config.yaml
hidden_size: 768
init: "normal"
init_std_qkv: 0.0142
init_std_o: 0.00355
init_std_up: 0.0142
init_std_down: 0.00355
optimizer: "adam_variant"
beta1: 0.9
decay_shape: "linear"
final_lr_fraction: 0.0
batch_tokens: 262144
MLP neurons of a small language model. Each row is named by its layer, matrix (up: input weights) and neuron, and shows model dimensions 560-751. Each number is 128 + 24 x the weight over its row's rms, rounded and kept within 0 to 255. Numbers have three digits each.
A block is one neuron, or neurons of one layer that tend to fire together. Before each block is what it responds to, as a language model described it from the Wikipedia text at the highest values.

Coordinating words and commas (and, or, comma, comma-and) right after a completed noun phrase or clause, joining a next item or verb: workshops, schools; revenues and profits; hospital and studied.
L2.up1381:161119128164139144123159167108116157112126196121164130133133104114139130101119183096131161169098095108166140148123143163122139111154134117100149089113138123106143143141146121127114148139120148128143101125122139116136127139116136161172105148128096084117158085094125122142105119136174150101136123115074131138073161120137099112135077112134118146137109148131087135153138109085144127093153100120161113131110130088117127088100189136134119134098174116141117114103169115118113103136086158131148121141120120109104147132136168136124115128104097110138072143150135182129071102149115112129
L2.up1875:155132173153146159132170115124108177117156152115101120150151169128149120103145158115141123113071086095126124133145122137188126131159105147126147158166126139134095155116104155169130120109144150169121107178082092119096136116110162128153102143146108127152125121091173105099152136148099146107129101133151149106089181118101107128120105150128124143137067127105123153148095136120138167117145167091110129135106148118170090132140135120152109153118182091123122090116104136111110136133064125107122124133118114132127116110136138106164135121136124091120110094153180095154126121104121121137
L2.up1919:114095131134129148155143122101072180167166145133167140136103154127155111121128119130145094144110136073099155121127080142162095131147132117146073111173156159094124151138143109145154129141158153114164117120113146094132089165134181127138122120117139132170141154120118118130146133131158147176130124053146105122116152131094113134094114142163129162171093151133120136137097130095110138126155112078158084109102115139091149155141166134118116092124087134147169137101113123100160136142128146103126122120131088102095105110127128130121123089117082144106132168130122128077142113104122076137
L2.up2178:149123158152147170086166092088148129118175164145124108151135130127188103149136153123101105122141109116194101145119135148125115116116095142104092134099123117120152144144138120152108172124082156089107157125094134124089109145165144140109124106110133157109097140108133154115116141140136120127149141083144126129117126087167126117139106124153100114135135117128165114144089124163134114173159095186114121116096132080109105170135133147089119125088134128147148131121111115160078121119108131123057132111131107117130134103124137146099120089116138128141095105154153122100143139119139090098
L2.up2183:118112127119137131111130149148152134143109146177174117187126103106128133121142166142125128150137123120141144101109088147138151126124166126085075131121121124110105170151135127145086129077095117123124108118149130151142099142151099134145193125122140096126118134081135096142142129137130126190148125153114113113118144101152125112121156171164171151116111149121072113103144149130129105146190123084186080094083100125113107128108120148144123133099128160173121159106172087116127117144088143109176101121131107157124124107132156124144133136098104114138083135151133178135164114090142125093
L2.up2198:125143106172145120170111086133135115118124133127101124168146114127122132178136152126148075146137108116107163171124122139100112152128117150104152092088129152136102115106125124135167189129135132118140127156147129136147152147168129109150104148147179100113081119130138132139081119169138122128166104121142122112069143140136151092135133093148158124099123133133210125126111130134139170110094133087148124116097125094160104117137118129139142115161153134100096140072086159163139204136143089130111153123137112163156128126097072107117142101150106125138113099159123104130137127072117108142
L2.up2600:135112141145152138126121107113151148138122127130164112128109115138121126137100144101108105121134121112131113125148121118164124152098103142117111140135137138105126127124153135154154136106116121128140157117116152098117118164128155119116135117106127118145119162078109129112127118141083113125151108133129099108104133117165127151128118143126160114109091138095120168152114100154084154159137131142177083171082137090119107121123104120135095057065140100117140139085142135142143099116085158134134127125108114124204109105091137128189127137152121099137097068176148112110110132119164122148
L2.up2979:076127133161141138116122138126137113126119144151130137153117087106132137166161117138163099116127074122150141112135150170223124141136102137115102146123164150148107139137158084133115154141123140145108091125128153140074082131119164111164113136071119139130126152126108143146090106144093160090124140117140096108111142114173120123138109125171122140136128157121183138130124107114099136130168108142118145128113131123140127126097063133129131128116117123135093157115106146169126132112120108142141128116099117113185141120066156135168151107116139126157113113130157143122126082141161134130

Either a word-initial M or m split off after punctuation (non-mainstream, Rowers: Matt, 1988 | Mansion), or a two-digit number in tables or lists (3:20, 14-carat, 20 January).
L3.up2014:070119151143120120104116145084128124127130166146143111121119156148102123155139122152122139091113094126088136139107159117179159104094142116137130195121138138140100125139116102149139151135137154148126149122101132131101127108150095147110126098087147099117124146123105099131073123151138156167131132118118149071093144113097119103128144120178119148115179130114113121126116128104142128189108116064074115126120157147107103122150149119138120104081119096136142147154148046177111106136064105115139167129131149183137099115118157116138111118153111130151097088150089134123133125132133099141

A capital M split off as its own token at the start of a word, usually after a list dash, table pipe, colon, comma or "of", as in M|ock Tudor, M|ansion House, M|att.
L4.up6:131131163108079062119133189150107126135135147110124129125087069127107115124145120100116151155138131128106137112166147119146122127124141139101148117094180151131122140145139157154137118107111154140092135110150144130102132130165143130143169088130139105163134138127136134152148147106135099151110139125130173162136104153172150127151127136157099124151111128099126133158126077171163087087068099154103132112164169124177142150133143141131148114135149141097156118130137104104156117125147146120103110121119130154150131169112164147098115129124130115162164125118147167114141128115111131123
L4.up1172:112144115131131084102156152124112135145126125127087104137126149096100100115161148121139132128120139146094098122122146148132083147129164107134118166144141129168133139108116065141139143094096127165104104090141167130115095140117112129115122151085184116114161112158100158136126114132092124103131082153145134121144151098195077060155108144158150156113108162139134171106147152112119115135107124100087175179085088142129122136087157132120093148146128097064098130159133124089136140147142141117127139111132100106181134124106160117105185136103109152129071104141158119135110105170123146156
L4.up1835:155098129146141091106140160118154120110158119180108124132150147114064141116158123148143132124143124112144146120123145112129128149169072162171133144118101121146118112146135142090142125124132081157140181096124056145131122121199116167142126090095130115128118126129108094156110129106166134121126110123108152110160108132105131123169133140138112128161097136126157133128139138128077158130134154117148111154151124140167136123148119145126132125117089124099120137116161112120149120120141116153147125147106128184177136107145130125137134124128109125114097132122141115095125142119126117131
L4.up2115:183118117126170125141124149121131112091135134148138132143118110117104110140146133127126142154100171100136135134122171146163125113142148155132135185098150126119107085129125153126123127104100124129114130120089128091134141149152188129164143197137165118120110093133129130103136163146105095079134096124139094123129113162126158083139152182148099102160114152092124138153095151127147145141126122136132111123084068149139107133150088099123099185127147126165146120152161110120152119114109135160142126140163100141127178132119144138146108113102107170188089120130146105133133129157038113135
L4.up2516:113119127120180094156141116108109078132129098159112127093152120101131133114108168113138172113142142085126129150152142121110138143145115128135108150158153120136110097102112127132118221085115126103122181131158119125149175135123169108115139164090156100164157146103110150111102109120181121149130124121095130118144103120128107094163154114126155150168149130117148119144130166133120107140135136124153106105079113109103118127181146131139103140110149132150125160106153113129141134090140173117094149118108122103086113090162103109138122141124151168140143076154123153115150154135155142162
L4.up2700:116142161084140144107121153122138124133129138167124145125114157116081099154121132135142109149112136112132138125083142142127110133125183138143135149136119125113107142084096095134155119065097113170134126108138091115085148121116184179124134141142168084147160116126135104112106124152142073113151079182135115157127123167111109126132065142127148109146104150095132134124113109047127183130130123099160114091087081118134118114106146129127112156126139102119124117124169106125130114075150115080153157098172130148144136118137148112137115131143145132170108152135120114133126140165075115129
L4.up2706:112129100130092118144109156097104177104115121158141138167149087116096150108124126112091096146127170120109138165114143098111098090086136141131125128120187150156129164099123150102123135134116139118128145143109172136114109116124118152127118129117107097125131116074112099115071121164136138089158140133118152106149149121145137134115109125131132140199132150135160147128091128184119097178124132075118135162136156126069158117184133126124142149131144130151142158103135127094129098163106115137094137136137110156158084129112171112137109168131123122154127151141124159136111128151098121174
L4.up2980:131110112125093107114149164110164149101116116151169126143138126122057118132161107149147123120169102166106160156095122142152117103131154180116088150126124131134132135145091137122112125162152078115118149131130141117082092169139096151126150133141107095131115115131146133146085112102151146147137153136140118111139145091127170129116134117160134116100152086142182119133116113151118149131134144078146144152132114107134140117137150147162110148104097105134198127132128081082139109129108134116131156103125145169162091078144133092131125169127126099137158141133118148110133095099073116129

Fires on a capital H that starts a name or word (H|ell, H|ervé, H|absburg) and on the article an before a noun.
L4.up1410:105120131129152087126114134141165185105096141080118144127135130104081157093107140112088109060147142099132108171083124085110136130102142127122159125126156127117130126127121137127201119136135136216103157107155107120120187138140103131132157096180174130112138133139124112115118128116142123117152131143133134110148111133172129106123132136162137115096086151103116148119125146166136133128148146143132131139132087119154156125131136134108134119148166162103080116118111144107128123125132138165121120133124130118137114136094163136108077116127160116134133147119127123116111147114100143139
L4.up1517:109121140099122148138121093119146139165154123141149123121132105138129129138067119160141134091160171113149122123115136111117145165121167097093137168115172132141098132117108128151165102120124117168131138104139109104100154139147160116163148110125165119124127172114106152119129122126119144104155147099114131124067091087151172118176086113156107152128106103109111143100100110134129121141107164126205128136147173128179145113107144139127131116108086109124112129125164085150127118110090125122104133128134126117121154130084132108095108135144080130134112106150127143149139056159159128112
L4.up1520:083089132107118127110115088103206101139116150140062141107101144139080124130103117132123155110158142107150144168159133111126127125139163138111128108126144132148099169126104131135167133067123137172106200099120151097085154155146134143138223092093176132160152167119143114124132116171145119090151147093125100110070128109128139108103108169181120138099115101122079115095133167140144137162091149104127124129138155121146130157104129133122127106108087177144123125121172118124115105140099125121120141133133096160124123102071103111100119148158112113150136112131133137135136079148142129145
L4.up1592:078154152135100091119124114131159110104116103145163105129120126104117159120154152142122100130126109088108171120125127087134149108091129125130149167130145148127110094082107162124103113139127128116077121119117152093099148155103125134174123132171139141116143119121105106105147131168147129104134134139093158107120112153118110108127119093129125122145091123118144141108104136142105145105110160093138131128125152124069134154138088139091113124136126126119090143108121133077111094164147172157131112142138160065147141159139113097163100126133128119166118090165131100133130127116117119139
L4.up1771:189162138158113123164130152094111152132119115160143112115142149141150097075093148154131102129142134105149139108138111146155145156097160160131095128141156150110119177109116160114121143147110115113123117106109167111098112143125113110163114120139135116111138149149110132093153144123138114152165120149168113114091145081132141156125120134117144154136161112135177115105170112161110100136110132119142123129106096129142089148136114093146113126108113155145124091113128147112143129146150141135125142126132137129102146120143138154128115101179095099162123178133113077144160141106067131151
L4.up2490:112129125156105190143111140128153129105106175109127138112136159128123167112149132122145115084130162094155100094137142066089107141103139158155112160126143112114166144106135134124118098112046131164124147122158131146097157096081126111159142124115174088111127130132113147114132089098131155079151108138132126122141152125138108111105124162134124143169123125137191124160078151133114099182172149132087139136128138145131091127160104099161128181111131150168156161088162132146177133167168126131106124102094093140182122088117166127131139091135139158145141142123129103138090121140128131125
L4.up2547:149124185142144127135108179094161081101140151135156116100132115142132103125139115175151116100156109146099150156119098097179124149134189164120111141147169145113154149136102145127111090125140126074072160099142123159112154190127121114133169129120143149123109084135130120132098092139148113152135177140169137134138138114165125152100159098149119151137129180080151127113109200165124141122108139099137087160159129084085131140116113111129088111117157144097153170100131122112152085165132153155122132182134110140174125086156164104111129125093118158138140187101125129089092108144103102116
L4.up3019:138150174147108157138158148136154162105083147156118111130110111112084137104122103145147110154143110129161180138140105109088137112149163153114121113160148123104134137150134138090092149151074113152093165117122153101111150184125114137121094105132127097148152133105116151168111155111101111121138131159081166117172153141142121096120151172151155189149133130137112174152111171203113057152133159090116128130103120125110148106174140098126163130135143133118169149133147132131168143132090127116162127131086157100155083118120148107126100122137144138122134189107120147118101100119116137173

Commas closing an introductory phrase, date or appositive just before the main clause or verb resumes (e.g. "On September 17, 1778,", "In the meantime,"), also thousands-separator commas in numbers like 5,000.
L3.up1030:117136128114110115126136147149106142126160106129135142134113110144119119132106147106150122166140131123134164114133125151148137147080163131142169124136151159101130100131149152115155137135121116111129125127117115108113119127130127161111137129128170116121155118109114108118051104136130118115161141103114098107109138120140136131142124128146153127130107131128139172123103074118127130103160087113158130161103164120120138191131169136110068154080084132166140159102122118157174182100094136136112135099100162136131137129121116113125111109144102102176113125155130153106133087135121096136

Early word-piece fragments of proper names, often an initial M or V after a space or comma, such as M·S, Tim, Vam·os, Mob·ridge.
L2.up2:110105136144126122121138146110067138126134166145160109164143127131119114113079128138139111128135126155166134089113154137141143123090151113117110125140125165158093101106091123114133134118099156122110103079120162100083123130121139133136121150138145117126129147117114143128138118131125141131175145095106130121121153101131136148126098116137127122147139147154166133143097128172096161088108167106159112119136135154097121083135138171136101150141122111122114121101120105151147108150076080141154117099116162105167129136163122124105124182133143137107114179161128184163089123109143157196
L2.up240:118112137167169139086090155121136105129131146105125137111134131089149139099074107131089130132181142100130108118114164104146155127119147168118136151114186117162109113166169132102136132113064112103130186102112174145098134168108131111144096201117149127081157177133122152100125110117121143106127157127133125125090134126109124138105121103130135184157173132125132127137180152159184126125135102163121117161101113138132126101101165110085113088127103155128152163141130122110125125128123108131114068134166154118140123130120133115146158155090177177142116154136142171130110132117131125143
L2.up286:125118114149105106139146157088088153085082115170085129146126146161114111082072095138097134128132131127123170111135111145110140120127105142084147162135113136120102105077056113130090148139085193094110168146106112099104151100107133117150132084117134155114090139140158183106100150107115125159119105106089116145128154118120139120145118108149092126108133135160165169141112125135111181066131163133116110130122101148100145140101124117124113157112123139140147131119109097114150086123071128064128121117151150117105104152079123096112167142106165124156142105120133141142091151104112091148
L2.up386:141101125085143121092088156066142119102142127122122125174108140124134174114093118136150111122116110124128147191136094107151156119095134122136102136108120169107103155162144152150144138125125129147100147110132141136121135121143133118116122139112167102123109109144104133099127092124130142136152143073119139106157124104117142099109090094157158123141120125107171140113105114129168118093113103094129120168132133137175123124133177168151102138146184117156152165092190102152100108085107096089146129135098127139132122141140124093132121148122160148131123185128129110094105140143137119133
L2.up980:124151136188130082134111087147136136115172179144120102138124134135120134116091114133131112121141094148118151115100130088135119090131116154140118144131121117129117129068078137154082160149119183124116143133121144116105119069150137115151072127107130141097084119145147125119099122130141102096181133122122140089117156147101082099130146140127136113103139112168168134123111139174141114155139146122127085087088127114118126117137112136114149157146148131109166145093135109126126101129105117123141154145088133153158052153115135129182089167160143101143164100149083140097129134126136121164
L2.up1733:124092128181136172117107118119143143124136168163110107165133111131122145127125142136099108136127102133135142160153143160182093097107145138127137147084095119108092124118107133127113187120146158157121180078125121105125132142139189103144096163110156116129104128112098084090092119136123104120131160158087140106109127150127120118119154157162145146116182134089190115128108087104122140145102111117138098133127168118122097108140138107131160101117124151114142168106134096142178167198075106118140153139109108128161107116120099082111125085130138093117106105108103139128134131113109104187
L2.up2692:083097113090139121138117130118093143113142120145137108119139136092106125109062118103119122148117101136137129132093129153149207138088154111111110123104162157167121102132145118127161135142103137104129095138148109138111096154130142100098188112134123123150171106110139151107125133164123148109174118132096164144111122094137157118107111151118146142142132142098163130133116109158155157147129143137165150149121149104127099138147079154152110158125150142106118172104158133121123093123099125137160150153126163149192136134119132141115179142142154158128099122123161126180106099130110119141
L2.up2733:110117125126106127100138142093118153149103135141154142157150132135101173136098144139102123097139128102134116172162093113145100142126168115112099204120142178137149168120177139126135110121128143129068125123117173117128108159125092147133172165125117137139092100144080126129123152108132150136133116107101126136109112092109126149131113128116100136127099128163132149154110121084141127082079137108144137127122130171146118136112108132152136156124122134139106123111153099111145119125111154113138152121151166180133083142124158140156127164151145094131157151152148151153125100108137159152

Forms of be and auxiliaries right after a subject, or adverbs/not between was/is and a participle, e.g. we're, was not, was regularly.
L4.up870:107121125095144137085106157119161123132133091131161112096101151139160105147114127154136109130187103121167117164128147120129106132149154150136159093112109128117119129123103113150126108090138115111154128125144103135127140158114100144105102142079106128130101121106090125118139128116136072139156136162171124123116122108158137111145120145193121177152162129146132103100102106116130097144122103099089124144127216108109130195124138130145158166131122147151120116116147136080109135103112163123070144132144132137102131133123099155142109113128076068125144099149104138066195130154145151121
L4.up1397:112103185082114135138169129120167130095081126160121133136104162057120130120123137119110101120129128140111138098127157136133110129148113117098126145135164157141165113092149165161130172069109194146145093105114145106117156146096160118121145119112122103119125110099144123093119136137168122110142106119107118102115117126149126151117146154124161122126101163152149148115137134138128124159124124143177147122125100102122134099141142116110126147102172158126095141128148098108135107127147123087135132097130082102185166099122135130180123133139149132162119125139070150139110145107140166119
L4.up2294:087108102143081168108136144100115126173089132136147139089141126124110155109141184130137086118104150150143142105155167112133103129140123127126126133140162088128160082093104120168136129105097174125123148093093156125151118156115159155099149120151104141146107125084121139116101103110159109163111110036134108097146132103134103082089132044149148078141147183176125124123133150104133075128133145133154121117106143115147099089106121121129143106129131098143101153116159127166135172122120114149148116118126074128132067120127122112162142162138113133119114118146099141106117116139214117133
L4.up2296:137119132093133127085118140140073138141182155141172083159122129093127131148167140131126105119121129134154138188156148113165133119119151126136125149142134139125133172153141130122128116116113075116167110114123112115116106142098119132124090121094092141131128124110098103155134136100113102162177131107168127124091146084145126107102073136167112136140142131118162110124129097119105107189116140088102133122128135118126106101115109164127120169110167131108131116137150106136111120078113130160129114110079135109148141132136102102109150118121131149142096116114109167117138130073169136122
L4.up2373:137118103099133097099144133147151108127086100120150133124094085110098129158118112109144097104123104166098141115160135121111111142162128114137113107111112128104098133086110124122139144106142162221115129127102124132150107173106129160129170103107146090128115112072126074136102131133137135178144097114108134111143100191108151123087102156146126142109092120174178147107096099131141083164126135108124169087114151134144127137111137168119130072141135110120126111148153141128155109109105135141126124135139140095117110132169111137124135125139115144150134133129116143127156117139169104094
L4.up2377:111142193093096156096128140117169123156104125161107115164098117165125129111122157161171116098159113108108186122149117112096097173124109148139137182130155135155160094117130145130151159111104138103158159149162123123110146153095154131097100188099136142148106123066136149120136128167099124074164102096148115110083078139126162129111113115148148127068102133097140117143102113107136134154120102111147160120097128103174109139135091104131138126124118155145127134123141099124152115135122121116090138130105134139091155113131119130129120110167096126143109093113122106080154130120102121130
L4.up2520:141108135102127151117116139142100129116123121139110110143105094090142173166085146116146065081138153098131155150127172063084138118123119127137127120157114086091143104092127141098111120120101093150103116114133147135131110139076118151085138124140137132136170092105082146112134130172133145128147087116096107116130151137146159084142103113130110151117179158121115102093144143117103126153137127111157146154133139091154135088132137132175131130158123141130144109139140098135076093107130159140095122150138094100098145115115090116088113119115112170126096101117100123112169123125176128125
L4.up2961:135082178105100071128115085146080116123148135153124126141132113146111179123103117158119115143116136159156129122124125120139159102186143134110124131167117114088151141114123164122162132099083103101132119118091153120101087131144081136090136107112085132149174092117122154123176107156152090152158081115132120137183116090180161120139108159142100130124142139146139121076129078164123125154136130171169116111167124121115122128122140154095137148129103153146108105128130120117132142097143159149114148141125165120101120154116131156149097094141160131137152094119118110150107135123105127122

Auxiliary or modal verbs and sentence adverbs right after the subject, just before the main verb or predicate, such as can be, had been, is often, now, originally.
L3.up1891:080178123156115119100119111135168138130148130126130106132111115121155130142118139114150131084126137103133152136139155113133126141115128145116134120126113118113131135120151081170125111050107137137119136103153141121107171180120160138134138119094119138131087181107086167125107124141106131125131102114125109127131123098143138124144146146157171153129111103113170085114110128118088117175111182116101099132117164119109132156158111106079123108106116141146108130109137130146126088074114164110073141122108074077150100101109134139159132076132134059144112096126142174157184116140168137142

Fires on the token right after a person's name or surname, such as an appositive comma, a verb or a possessive: "Ogden, an", "Pandove made his", "Madonna's".
L2.up627:115084125150111137124136142168132092142103148131083126126135142106069119109170146102165105133136136166166100112124147133121144130163146125071127151163135170123104167108113157139142165113138137159114102079096112084083119129152123125143118126147164166056144164139116133098151163138142122140155141147159111108134120098152146132111108116132156118138143130089138105123117122103128148168198123137126132126103154142129151120156108120141155095067093158100112140089116145096080133147110164120097117117152146122121161089109142141106154120151139111136109110134146148115165108122193152133
L2.up850:083084137061113118128144108131109159117143148139137133168146106094132119114169166121160144111116130140173117163123154119093105151131134105116165134146151103073109152077104153183148102115079129152117151124131092131122093120126164135155123105131120119155167130126098170126106101160158140107114148167130104072116129102126109065130091149166156135098132177117094081126093193149072127129119166111171138134117138135160150124089120098098136121108097152088107119108097110111184089180146081157131088138092095144130140125105155103128152131121115082157088134109139119135131117097209124137
L2.up1285:071153125129152106079113119141148192112138095126120117120098107138099184117126114106167143095120142087133135138112189081119127170157084146126143120150156127105103120133129097122106133112109155135122129110125173126133130130134128139104094096125159137084102199159140121134105163145134105144139075126137100086155166121126163132089110092149127137129128122144131114109180113159112184145139195147114080119110133094122151089147098160128095119110146170121104138100140097085127122120108144117114120165090122119118117122125109126119142139160106150107145079146157124125141111132132079106
L2.up1612:154097125106132108078197115130128121141137096110125142143093142151136124121090127099132116160167107141094142123161149101119143159141117103133135184165163130132126135079123163133134120097118150160142176101116132125130153110151164136139112144148139112090134107097110117121113113120141080122131114116069073125139143126106178118087143134143132130109166149080124081133145103126126121135139109140145091104106154110139114140151165110130159150120185132113075123087143124114171130140121076147121111152168136176126122128106136125148138147141166117136108120086126115131117111110166141164
L2.up2065:091100102140172102121142129126148125151100129110111113137117119133142123081162135107137146145147129107099126084156193155107118135126084112159127130142105136168172147163113080138168117094097143150141142105130108114118115116137175130151132080170104143169175094112123141116156132138133141119137114149124097136090121116135155120129112122128107133109113121098107126138111145089142133109148112151114136124146128134135187162160141122158113162112133151137090126133153090130124135091145112109170109152187090161116147097143165132122180118124122128128100157127142104103141122124134120106
L2.up2737:117128106096136093132110110128110154159150119126115119115149073107124142106096167122114162121127099097165106185098133098105120195117122140102134108145175136094131104140133161137145122123122145181125156147113135130135127119090142154135134133131173127097116180137109131113113143123133142157177131183139103095163141111115170096118102112154127111101142152121118097091124165153102133119119158084149115119140173128156124145083088119114161098114153161104120163117145093174144124113121117167147133087163114124154174096087115139147116148144133112153128105139132128103160120129156117145
L2.up3029:135102130098127091110147166161096090122140097162190120117121129127133093082098163116147110142187115182123165099134121121124155169143123112104133150153161122117115091152127167152094145134156115180140111136134111095154077119120085096122124155117132111117153126163131122131085106129116048127142141159122165120115129085136150110126133150130155122154165140090157109121144120147095143131116038134141142104115153109158138127118135140140126117138138114188145148100074141142101141147109150107152158138116102125115137110099149126177162118122158108150113141147121098120116124124121139160
L2.up3047:126080104121144108125140128170073128132093119127138133113117106101101146107146155118151118127152136144122164130125181095099133177142065111077149167110188180124120149082120106117153124087132118143142129115119140114110141096133129098120128118146142109076134168150118107117075126103157102108144138152122117097118123126130160108123115132183133112155138100113112122114152145173111133139116103152153090129126131120138121100110145109155093145103146140127080141122140139140123129118071120103120152147167114148104147115113144084166129108162161088152112216110137117134121097151144131162

Function words and verbs inside song/episode titles, quoted speech or idioms, often after a pronoun or negation, e.g. "I Never Made", "Whatever It Takes", "I've ever seen".
L2.up20:103109148162117116152121152142110136131125093141118142162097098076132146119094106102115164097099181102137147110183122141107148156102134148095124093168104124114119100137141136131099125144143147140142113103162092108139092145156140114113158130147128127139112069145136117122142139141129112163124090088128092114134134116149162141137134158159164120090112116129158133125072079125117112116137148076160135114129127158118133118131081107102181118130162175113093163096122128112173127143137120114141120112131125132128130164098157138132118122121108128150129101139079157149138144117132140075
L2.up103:116124139089138136131091122158111127134114157142097131143129112078166147136125138126126091153172110106115186125148160143095106136114136138094114147162140147143110106147136118115148122093103149136156131117123132064095100158147188139119135143158143141092144167112149098133131122153162107132133112085111098133082117131123123100134143143141107108111144116134165168133144104091061118164132131132083143106116172117115122123116174084160135167106155136132130136098139102130136082123179134121174114154104134160114132086114135118126085106123150074129119108134099138133089119142168165105
L2.up294:101125143146126127154126149161163105081116128158139117130128139168112146109123113131121112117116125132149117144121128105144139126122105153105105134121148114128127076135130128128126113121098116090092133147119107140124138170098160132089104125130113121132158090133131150100151102115095123136135135097123105163123099125227111143091152124107124159122172126121114119115128127129100143119111094169103131123123117089126141171122106097098157135146140177090136123128134181155127138115188127147128126158126100113120122161131193145113104130141129118137141090139132097102127156123122164152
L2.up657:120138132111151083113132097142112155107171135130118112169128175109096181107082145140103140109128114137082119145155164063150101125100114137127113149168137162129129106136124102181106129079161131080159132118132183135107138127159125148120126131104109120097122154123129148114127137165092106114133150150116121086155114137151146124130138171107135102095065119140127085084170120148115117147126113129119106146108150089136139128096044142103176180093135150114128123137082130067162114092150130181148116137137150150125143106080132129139110112096166123133095096136123164115122125087145155141
L2.up905:177112130154147136119163115169090131136136139102143155091099134119119118124121122111150118139135134136132166152132163085139125115136134112125144129125135136139109119136147099138102090149094112085120132100134142118136150163118170133138095108143144112147122104146113186098114105134159124150139083079126104105114156130150154093091132102142137171104116126111149097086127139110136137102164134085162091147105172097114129085142110117127165112111108153116147150153218103147127131135145092133127133150129131147076148158165145117133089102116114134150123103142141122127163122129111114117
L2.up1407:135124137144112153125140161159101165081126111126127152123127160101142103126138101122127125109132135149119141113154118150156114158134134160109129131137124117144112115128111114138127109114136095082144133119122109094097148151125113132118169142149112097149148162130150134088146142141135135169144123075143111120093136124112103127171127103146140125135086109118141105100153125109119126145131108138145125156137140098143133116158111161094212126111137128096086114104120107159178111110123146127133173119141112108101100127120125151094113131117144108147132140147075129137116125157126105125
L2.up2996:108164140136120115120128088130136136138082130124105139148116107105133102148148117107136123113152132127142101134168170142155116137162088146121176112202116118120142167114127114133091155134144128113145127131155112125115162173128132110101111090110130158130137154094092124096151141141117128124145133105106114119088057107145209119090171132117166121135106128070114112106116146140094147166126136123104161098115131091106145117160136121133158101099076154123130132112093149144136136111128170156110142153108095113137118128105082107117140139117151078124135128132134120141147117133160113099
L2.up3046:104121145123167079129135110134148140116103128112122137106109081095124145142116101122159113131140109105147126125143148125116113103117116160109156106160115113147146113108149121105117139093105131117150140150147127106123140120132148140115151154155135159134128048076099159130136135135143131170154104076123139133153092119126171127115141116111137162134131111096128121110079136127146116137141130160134100119119151086125135148123115124138157135148148182105125152128120132155164128100098151107133156135096103129103149173141163119123090128101087050122110138128149101148104150106152133125

Fires on the article "an", often merged with a preceding word (is an, with an, to an, as an), plus occasional sentence-initial It.
L3.up713:089106137107122117113119119158142113135139140165119154125111137133124118135138111121177103105150143161143128167168118142102100161150167150083119109123157148151158125137152101112152112127157161137103110120135109100079167130127167128156187118140149142140119141132147138149102135157086159076124099108148072126109122108127190119137146081131150080108073139101121128137103152116113120117098178137145132072127192130165125145116110098100125114122121125200047129086187096141133134149130098142170159098106076117126132116119150125125106150127144126111099098146140178088132115109145148145